Part of a small language model's weights.
Size: 16 layers, width 320, 10 heads of 32 (1 for keys and values), vocabulary 32000, 20.7M parameters.
Architecture: RMSNorm before each block, no biases in attention or MLP, tied embeddings.
Training: 1332M tokens, 10163 steps.
MLP neurons of a small language model. Each row is named by its layer, matrix (gate and up: input weights) and neuron, and shows model dimensions 96-287. Each number is 128 + 24 x the weight over its row's rms, rounded and kept within 0 to 255. Numbers have three digits each. A neuron's up and down rows have the sign that makes its largest values positive.
After each neuron's rows, "fires in" lists the words (lower case) most often at its 100 highest values on Wikipedia text that the model never trained on; "fires on" lists the tokens most often at its 100 highest values on Wikipedia text that the model never trained on. A number after a token or word is its count.

L5.gate319:151146134166143143168111157121085122142135121173171146103149103137087148140138101109158147133127123150144169177124107151131116127129118090127093085075140117106125162174113134105116127128106120124119155116113150168144104106126099158138136123129200138137144117143110132083123177178137104121118141115131125139123133089096141137171113136157133140175108165109149096106145138107147090127149110106166074091122125088118145109108118163120060146127155137154126175117118143111136123117128113125156107104082107124158127150143190114140120138155165162150134118125108122101130167147120109144
L5.up319:168102135117109092127158088143151123133179142118139126152043132108126157103094131141156107122138125138162164186138117128133141144138140103119132102115139109148113131105129142120141127144146105141132162112101122123116122101152133126157115148143166096165142099130126143085146128119133138170165117128145110129146122143149112155104094131101077138151182122176133128153157154141215165140117124124125104121153129150132151169117130142151097167149112169126159108128129129085111115134161084111120100087127138136154098145153127171136124122134098137093088135110086117160095122171113119149
fires in: "be" 37, "been" 19, "was" 7
fires on: " be" 37, " been" 19, " was" 7, "m" 6, "n" 4

L3.gate281:126115137193135150176128159073136125150136118171071148139166114129117123156144154112121118123131144172167113105135131142117134179182109111141141111137144095138092076137101132113123098171115137138150115167085154111115125125092152106131066113103124116127150103168105119115136138155108123143135141123140135093107152128144123137185079095121099120124129110075136122145134116136119138104084115169132140121168163149198135123200138138112105144118102141139097146145161105203132120137113106166138116170156147130128113139091088127139131115171123144157167088115136132128121169146096170105
L3.up281:145090116097112063133113138123152129142108113123120111120169086119122135174106166113114170124107191135147093141144124097150111141150082122132123103116144129143087106122110139088114118143117112106168099130107100132129168184111126116129108127120101121119143098128161147107098128102113135139072155120147101127092158150130140115106128108125123098094126115102134179099154119102109169104106093102153157176122137095122114138136208151138113125113146149129171122100139124122124129104121134113133138118085123152111122122112169130178073138134125098149124119128186115172194145145110147126
fires in: "round" 14, "north" 12, "south" 10, "hodson" 7, "hodlnaut" 6, "ho" 5
fires on: " Ho" 26, " North" 11, " round" 11, " South" 9, " Ten" 5, "North" 4

L3.gate267:099102152090134154148122092103134123123139099120125143109125098151125095091135122150184139146146175120148100134135163076116147094147113142110150095140136158106162124122113135149134120094091133121128093154126161125156140079129140144123152132102140152138122148109148129139147143115161117131136127108100138110123112151107147138158124147087117141109184117082135101141113146125143123109125129116149140133105141118171091159161131101134148107145125131101122145090136156166151126160161149176120127151154124168113142128127141155149153114135168123122172106133171150135123124146120126132
L3.up267:128161142134116124096130123118128147146120148089139112116112150126122128153093161153149144146135155124146093149143115127170094094155104113069141090122121131177081113132126121106102108127128124114139154117115148153151139109120120162157106128147136128093146175176135133149126146109116137143143137055119155122116144167101102111138153149153119090109147104163140106164132102135137127129159105120149166140150147147135120093131147128164170154120133096160139138148085146120110135110102149133099099117120144114129124151136127104101103114119112105094114124109143147136091110156085091101
fires in: "4" 22, "north" 14, "third" 8, "south" 7, "silver" 7, "gold" 4
fires on: " 4" 23, " North" 12, " third" 8, " South" 7, " sea" 5

L3.gate301:103128165102134131159162161141133137119114120138113129119170065123118114152089141077167116175099130104119096140152130108137129124108139103107133131127126148121127143066145142137096143136135137170131101141102144119103116131131148149128125133139103088147160124133122146107114126145132141111149138124128144107114134139129111144096111102161134117104111147137160099127105130128140052144108115098079128108169117145104114111155167140133154127143126101140144103149111119135121159127137073075173125119184126125129131076115139134133129148120087071098153125090120129099190130135153142167
L3.up301:137144123114158141131091109147152140147131136135128104145152123116106095124105146114116145132131123097192165137115135136145115123159108171114132125161114144128107144107124172149109130107150137144153147139090105153136111109178103123166100137150134125119074124144122122143096112156109156122123133100150126125142133169104154107142118159080113136143104140140151136146170166152096117101056146160122132169126135130104132096169125109088116158102115113097109108113122117105103152134104143087144136091145080124108162129155160115120111151116120108145155145191137147160104157141113117130
fires in: "at" 90
fires on: " at" 65, " At" 26, "At" 6

L10.gate334:148101152115133097124178137148128114145147112122129104117106138094116133172183149066162146090096115097166125150112127137140110135122123103117117087079097144165138148083152120126067116138151126083131106128129135140138154135086118121122115121105171109138150098158128105135173152118121095124141119170159093135119110117146125180153141143093112121137100138113230104148113102139143150127130140147122150119142100128154143131123115139088162166148158114142143122115133141114098063142108135157108116132113127148087102139122171147088094093146136123129142151163117144148132131110117118108
L10.up334:121142124120163161138174129122163149126088117126132113122155137132108128101130145116127150132109124106117157149141124098172049125144168135121145147064146123115110140182125118136145116096145169135127115127123134146112087123110156103173100111111100110118105117114140191107161095131131107172121149131129110140132118106149128122109146110163150117133150130114121108129104097110054092125162154106144148097130156087112102115071126152131101158129176166121138138138163137099104136135109091145162133099161127120118147141118165126108123144073126133144135148151142149159105143096143131149
fires in: "a" 20, "la" 15, "du" 6, "de" 6, "da" 5
fires on: " a" 18, " La" 15, " la" 8, " du" 8, " da" 7, " de" 6

L3.gate183:110138121144071147105135120127123145145124106124103153118161115136140138139154138087144087115100107133169120153100096134144150096139113131119151078150164143115121125093167121162097078117091149105124111158141100163095127197111171092152136114143119080153140155122143142129103127107136124189123120087115150139115099120120117110108113158126136127047150117136115089146124138071141117155103166129125117119174112121113104116138120138157158114119092137113124156143116112116140146138120124146188127111110102141167109163123133074184122187147124114101119069146104140127117119130090152110
L3.up183:128096126113138107119164141132085120133116117109071112086146116138118176093107168137132130117113124129141182133096075125129141103114088175174120094149107074091133118133109120116138071121099141151117113145131124162154160105089138126182127175114116095137129187127132141157069121114085120103117113104115104135158148146114106125121105144135102107175150116126148159114168121102144117151120115129116093123113108106146116127184112117108155111127118144146136130113136150146146118116143106119084104129122114141152122152130119127104133120156127119114117120099131121154104154119119147127
fires in: "world" 29, "year" 8, "formula" 6, "1987" 5, "years" 5, "season" 5
fires on: " World" 31, " Year" 8, " Formula" 6, " 1987" 5, " Years" 5, " Season" 5

L10.gate33:112134065117127125133133121087117117172102093162105125097145141134141161145130162060126101107135127123127124139144134110150071122100149094129140183082130153104137121124131105134148168133146163110146119130148146117133144173120096144129138121096087103188120116118097168097147131125168109147116110111157086136101158153125135125097091083137179142159119137122142102094146095155146110095102175130137131130160118095116160121104132116140155084099105135153125144084110119111106058143134117107118129145173150094072132157124123124098137127121130154085159120143150166132112147118134076139
L10.up33:099123124125174103139137161114145098150080115156119113175127115158141142171096102135110106095041181123145122125092155104130108122109148147146107134136130121139089148125125085131082128147154092125117127117155120159071119149150112117113126146069145120160143144102132141131162104092114116155067153117146119088129091129104138129141086141139113147121144097169112157136114113138106155097107124143111124136093135116122149160109104133143145140075131099129098104151136118136136111128152152163133164085130144113157089132103132099100119162135127132066161114113117161122126133102154116164
fires in: "and" 74, "but" 9, "then" 4
fires on: " and" 74, " but" 8, " then" 4

L2.gate394:182141102167121082117145146143089122120134100158072094131155131099148170145106137099128140107123143130146144148098097141096129153125145129112111154107081125167093083128083124088115111103093120117105129132136129138126092119129141133093157150097149164097134065140125117125126077137125097101125089124147076134141112143127147132094166104132134123112110075152136145156127123129173125123117107128164108157142129099130108150105107128114133104128115090158130113113145137099122092096127102135127101093163102113120089105143126160101131117160106164126134099128133094165165125159087148102
L2.up394:100127177138111139183138160089126153110141092132117111092133142178089130134171083120142100135114149144140116101128104112153134159115117153130157100093130179150126103110137134178093140117133120156116154143130139128125108168140112102156131159134130135165113134153112132134119108136160168113136131131179089040133175138095086094121115146144106099135177137119121138132127136102117124126119126115197137175109152103143124147144141113145143112093107122152153121155170106090128115135177162147114148139133125160090116106113126095110126108125105149100087144103130154107095166097142153095
fires in: "de" 21, "d" 9, "la" 8, "team" 7, "served" 6, "season" 6
fires on: " de" 22, " la" 17, " d" 13, " team" 7, " served" 6, " Season" 6

L10.gate81:137112141146109088143114094123108151139158113113099111156128143144137112097137129122162142126118115130161149083088166126104106084137082146157128131121141141134137168136167149171094164105177154128113153088097086135107107116166111130104147158116106124145160153120154099101094127120132094099065141126107145137136159120093087153110150103114126085094130128129069096105125133124150099145106118108124166161139141196140142148113107119141111128133141112137127150130135170123116116164152158171092134103098120102108175165122172114088151086121125105123079115152101114114119133122123151142
L10.up81:106030125113109112149151149120080115134140171116136117115169153110140161142094134141167132119137157159090097171142118128142138107119100102122153079127143105167175141116117133100086108141119152132077135167130108154103091117155114112105113146083085140161109152144117108148148136117126083163116136108139118110179109130148149152107136185131150120133102145117143124142125168114151162177134128090085100129122112126149097140144162175120100146102156099133113125141092106149110099159143124137120142172138079123143114135072097101102127089113125153144120128087145136104114155111137149169
fires in: "was" 24, "is" 14, "such" 7, "al" 6, "were" 5
fires on: " was" 24, " is" 13, " Al" 8, " such" 7, " a" 5, " were" 5

L9.gate197:112160134077141121136196118145089112113114115132118100140119148140130101174111139101124124146081113110138126190134118136092116112111075073122140171115118102144148134100124124089124150095119091126157154127129159155137130137147183081152113183114119118138142129106135155115140122098163111114092139131120130117101131116116136106126121104138119126145107149142115091111129101179073080154148140119112086094155129078089129176096129160150156102123122097102155130152129123126095172103118126136084140112133163129124163159101096140115161149123112098097133148119110144191130152102128107133
L9.up197:116115146098119122160139136135122143118118090119115135116130123126122089108094143104137130125106122101146143192173132109078127117152117096154148158115131129143164089111143154175101110121149133167092150130123159187130131094109130129176131153103163135178179132149144132105110104097143152108089127102143142107106125104111136127131131149136114131139131107161119123111138149127078159143089126105120146078122151134118181124113126114152136145121135114100131080094120108122112162127125095104104200117139126130138166160200110144118118168106126105132118095097142140149140151135144132144
fires in: "and" 93, "but" 6
fires on: " and" 93, " but" 6

L8.gate188:100123081096093137138145078120091138098100131137092097174129117115138119132114183139078158158126136121141124142136123173131127105159118142184123177109128101114094095109137161150178134116133135094138118127131150173123123104104106119141098108157135142095130127125123140129174142103113141098160123124134121145106090140129158135114153165137117130160163117083131139152130114154076147134123112132144103131135127132133097102132156086128153174129154177143126120132150072124141139126084128089113131117124131166150088127161087120131103114135112155159135154123131156123145142158134112111
L8.up188:160162143161151117111110183157189164131127133152137123110135152147173111119118129118146136142115114079109113106074130148102119142147127152148158125132145159129145110123161149112107138100150157119169155119136126162108136169142149117081098118132140162142111130153121169151131165175136162137131119159142131094154136110118120151122128148097123139114155129112136123124109102104054124103141127141140150128129114095131123128131121121119118133114138162120121130127162164104144095184123094128121146161145088120104135048118144115149152083147168127130127133150136124114140144133092092128
fires in: "some" 33, "many" 27, "several" 13, "those" 10, "these" 7
fires on: " some" 23, " many" 21, " several" 12, " those" 10, " Some" 7, " these" 7

L11.gate278:150139151159131100133158126126110093137143143096110125150163128145132192103147110117127135110163094112080093131141142078133133111150143176124125151099129151148149129138156152129155155125152135087096116118121159146136131124127137159100118126095111114106136149166132096070166099126148105129106136155149055149148114126134120178134131114133102100131125119163103143105115129163090127105111107095134107117124122102134123159107105126157106126179143102109108151153146191130149121145108151136130127169110128138154139141089154150145106054094151125137128150115131117104136127081090149139
L11.up278:114095086131143139140086125159147130105113102174134154142125155089125153109110139163113114127116150141130142177161133135138117133113103118165147114147139139156126106119141139107089115149140164093131159132172167118083165116112147146108168141127173121131123140123138146135142106135090164160173124136141110132092134108167127114115150149121119106090133116137126086103148136146093120122105133132125123155152130136136135094135131146118149096122096119150113187173138150146094145076158139113140150093146143133107094120092119162100138105125106098095159148113144124161163114145157130116
fires in: "a" 88
fires on: " a" 90

L3.gate156:076140117124105121166152139163130149115142162105138125132183111108150162093127057124139100156147151095114131110133108133148103130121171171129171151068132147120111123133146087128131155126150148132167125152112137149173147116136118112115103164132093130120100120143155105134105121103123089141096118171148103102125147092138133165105135123096134114138107149125125100112116132163122122132091092080127119139145164150177097095112105136127119160114149134106121101076111158155122180119124136114116133126123151090132074122128143088137106130118093103147150105089132135138098156127130075103
L3.up156:178177170075122114131103105098164124101104146099134164116125111099110130158122113091118126153131103154171115103165119133116144136130141153120143108119099129154141091134139134165086142093149164165134099147111138127067133167167134099143144150099138106123095120164137123124112141133129146190138113083121151145090127157106117113157086100124082103134164141115154096136137161096083112094119137135116097130120145136132074106106132115125144154108171117093123123128128174141137117146143123095123167156158087152124133128114173117086096145125142096139129115096149134162151151123097154144
fires in: "at" 24, "high" 22, "above" 9, "following" 7, "there" 6
fires on: " high" 22, " at" 12, " At" 9, " above" 6, "At" 6, "There" 6

L9.gate417:168115124117134122155132142155098089079126118107125147120157138139125154145135075140130153163094117129090141086108113121117178137125137104084102102153126093160139157109152108149127152125137180104149154090096149139155143123111121117086120071136112149121126113098106106101113061103121110127121134154145120094100081096129132118099092140098129094109158148106108138137154153144128164097151141071155116137190162121102105113107144112135118126112160152121113164103138092110113137090106111141159115145154131128083070130153120164131122152134143203167098097127141054146092115175130084134
L9.up417:101119147132134080120127101131102144150131119086128161097142121130143157133107096123148143147128122115114100144152121149158134120161124109114125153125138079137121149119117113148182140092121161084174141090104153100116061135081116148131115132134125116130111120096137107085126104103108129125115105158148146130098117120155115120080120130109135140089121133160149087131096158190121134110094133113148126137142198121110164136095146128115133136158106179146120139074136110098123078127154084130138106139115164142145087148106115130142142127122138161103140111154149145138142143112180108119
fires in: "was" 26, "is" 20, "were" 13, "are" 10, "been" 9, "be" 8
fires on: " was" 26, " is" 20, " were" 13, " are" 10, " been" 9, " be" 8